config.yaml
d_model: 192
n_kv_head: 2
head_dim: 32
d_mlp: 512
norm_place: "pre"
positions: "rope"
attn_scale: 0.177
parallel_block: false
init_std_up: 0.0412
optimizer: "muon_variant"
lr_mult_qkv: 0.5
grad_clip: 0.5
final_lr_fraction: 0.02
seq_len: 512
dataset: "wikipedia_en"
MLP neurons of a small language model. Each row is named by its layer, matrix (gate and up: input weights) and neuron, and shows model dimensions 80-175. Each number is 128 + 32 x the weight over its row's rms, rounded and kept within 0 to 255. Numbers have three digits each. A neuron's up and down rows have the sign that makes its largest values positive.
After each neuron's rows, "fires in" lists the words (lower case) most often at its 100 highest values on Wikipedia text that the model never trained on.

L7.gate447:112155120118146107159144151115152152149096072102116166141085133079140108129101148134146154136098121186042091152114148087100145100149109095180141144107151107133136167180132138173132091113133104091124136097121148162094155129161136144100134113106113117017154112092107134177059133156139168150
L7.up447:122088102169185098132109112142094132121124087110169139109085117183169045136137112157070212099122148161132080160072088099099192120107178084143182147121090119161105154167090124146130162131124112146154103185123131137125139151137172118115128128105048092084149102126131074144113191134158135172
fires in: "also", "not", "entered", "now", "continued", "became"

L8.gate406:148155116098170161134150087125142109121183109131138088135139086076130189141099095132147135212150145108171155143151168150146105128073151189124137148111040172135112098143085172112142160113110173107103189078148134079088053101137143120107158072094129171136162173179135170175110141136099087147
L8.up406:140106097118118106117059101174081076124130132117140127141163182075095131115199058074104105098183108172117137116141127143114083129110184138125121093190173118184156124123139119115098115175086151105146221125136125089143103169089141137092119128104070197151093097142123156154161125104080153143
fires in: "was", "moved", "awarded", "awards"

L6.gate267:100138072136134079057181155107089133128114107169167153126099130086162143113163138057126104128134134103050127125134158083095131094120130122143116100152140168193119134135121149164119167093113151121115165158113118096148148148101098121092078108169130135171122096069136120175082120155145179144
L6.up267:084110085053074105085086113175109133158134084117149133103175111132073135189138142182146151154164127052094140165082117192129161138161087091124134197118075112107073161149133134140103135138139055081162130088168143112160177124146160148105168082098084075109151093049102124077122137144175150138
fires in: "has", "had", "having", "getting", "have"

L3.gate160:121080108122177104147116210125150135089108132151123181157130124095116094117131114085085102128142161174143110120132169100154141158065073135113112138120133148067204165115187102102114078116104151120173148123117133077170105124092120114099121113064098138102143116114146126088154111155086130151
L3.up160:135142120080140146149132142095133121144026105145127112072103169122193077092143080094123153200141088084122117080130177092113109162117121113111164143114098091159096179145097112135093236111134149129134174152156150133131127115101130104095109103204152124152108140091084109133110138134093076173
fires in: "not", "note", "notable"

L3.gate227:053105149176177112085091119082212111142131143167111217119129153144132168153126150130181178148164155080167073080154145178109121134095179116125108112076144155114116108110139106094085157115141103132127150150115141134134132086103102083101149158148109105090163156153101176069180064135079112141
L3.up227:118161141145145099143076150101206130171104127143157131175146161073092153148083139096123156140181100143115119127130142098060164170120144094070113116114084161161108151177109139111126144130108090149190102124113117176144149123101150200068145106143083103148142122167134128107110089124091162148
fires in: "a", "via", "materials", "care", "material"

L3.gate224:078107094157174109104085087148104106169161128134091094116162177100082165088145092145165143106194139140106105125122121159144188112074107093095128112147181131178087099156068158124116188128137171117211139149107127124138134149149199145138157069092110149097166150046079127169183149128134167128
L3.up224:079100137200182154103110090184119126188155121184138090126120155129101144098097096112170147099147144138150121143153096137097119079108139136140183064141180168136129097159113056098118192107123103182176118102141136118162102113157164154123109129105174145099177067066143132137214045121128115169
fires in: "000", "gave", "geography", "gastropod", "zealand", "york"

L3.gate322:104115118101102140164155097128074116151054168126123152187111124107193101125147073157105123163170165137146100129145173164183131134143127119079194121103136125135138149116112103097079092141151129113132154121078087099074135147171160179164119135113177135146156101121150121081176145089196124141
L3.up322:142103088118119083150162097140124044173116103199107131142083134090175103119157141149164100197147116139084048137195127085167102138112187149097134097078149146125117130114139145078128163108163158102164101146109122090095119200158146141146166127142133094163133099109125127144184144181107142132
fires in: "none", "place", "country", "total", "note", "episode"

L4.gate183:132089097148099114204148146128138136202143146082125147075106196110088134169122131122194101133129117122091137122077093133112090164089103131122208131090154099082124161080163074089122136105093193168123118096156075114109140136076122119110127129106092110149197122150169194170142137178158142080
L4.up183:094119103127136188110154132102157094148154146130099113150095147175145156137158104181153171172130129167071136127079111142131077075115094089173153099110096132140191121162086074119108104115182131098153099167133112128128095123152168112178147084119121125098103092159196183164100098120135164063
fires in: "has", "have", "website", "parents", "mölders"

L8.gate51:159162090071114123090128139109139112107073125153136057137145111157125125154093121139116151126151132133158128138166141171085117115142066168074199127073138125095199123144124059114137101117079098084175157184150143167121187142111108080123157122116155119173111113124135141127165098139151135110
L8.up51:119113104146112119156128119195170109101102112106141108061127139176110132066171141119077113118123168118154185128116109107189151118159151177104110132157119098118110142145057197086113090182098122107052148147113146127102101115064130112127123121136114142207077146159148143118117146072082120091
fires in: "first", "second", "awards", "final", "awarded", "last"

L3.gate259:138106089138120121142135140140114105112171110129184188064118145158139151172149121132161160156138138127120049102104188140125085102194101146140143150150163099058101148176159131085136123166164155088147142119128094101113134083154130162115120070079123098127088117139127146135095087147136166099
L3.up259:111139150161121117116067095180130123140139113171136100098155124140170105161149101086135117081080102084131132155141128123096132080162082168155145131091103094063147136148178101122153077087197154106103076135092127118150147122124121106090131077140069075095134135099109153139090187114162169090
fires in: "has", "have", "very"

L4.gate266:087142136107114108165068150189109106152136141170151140126119077150125133108074059135131108166114150092120127128141122141133128154139122101140215124152163115148155085148153174104137144108068093082124136130154110089125093107110139089072115186211145167104120096134165105088140127217154090157
L4.up266:129191147156098090126134106163153121170115104143127065141121116133143175095098104127170144137134128176070150188108182101165093190118156100133155142155124121182126099168131145084103105121153087122131154147132171124121074100124121177127115204126098133132119161137168128135098110076122104099
fires in: "as", "vice", "that", "gil"

L10.gate192:153116099099147144139142125054109165079091064124171176117136133133132119108146073067129122146075118155086091123072152146097133232055159126102148060144187111151135096159078101131111175160098127076151129123137094056107090149186106159117138168096182196079117108134086135124115123128139140113
L10.up192:121108143078135129117105211131127116139117095094129089056188151104118120118112131066146107103108157092099066149142115079072173109167119110071105150116097127094101133164151100102189110139062142132086126134150144194146155168101138096184156144137124122121124135100141102190137163132163172128
fires in: "who", "has", "also", "which", "having", "have"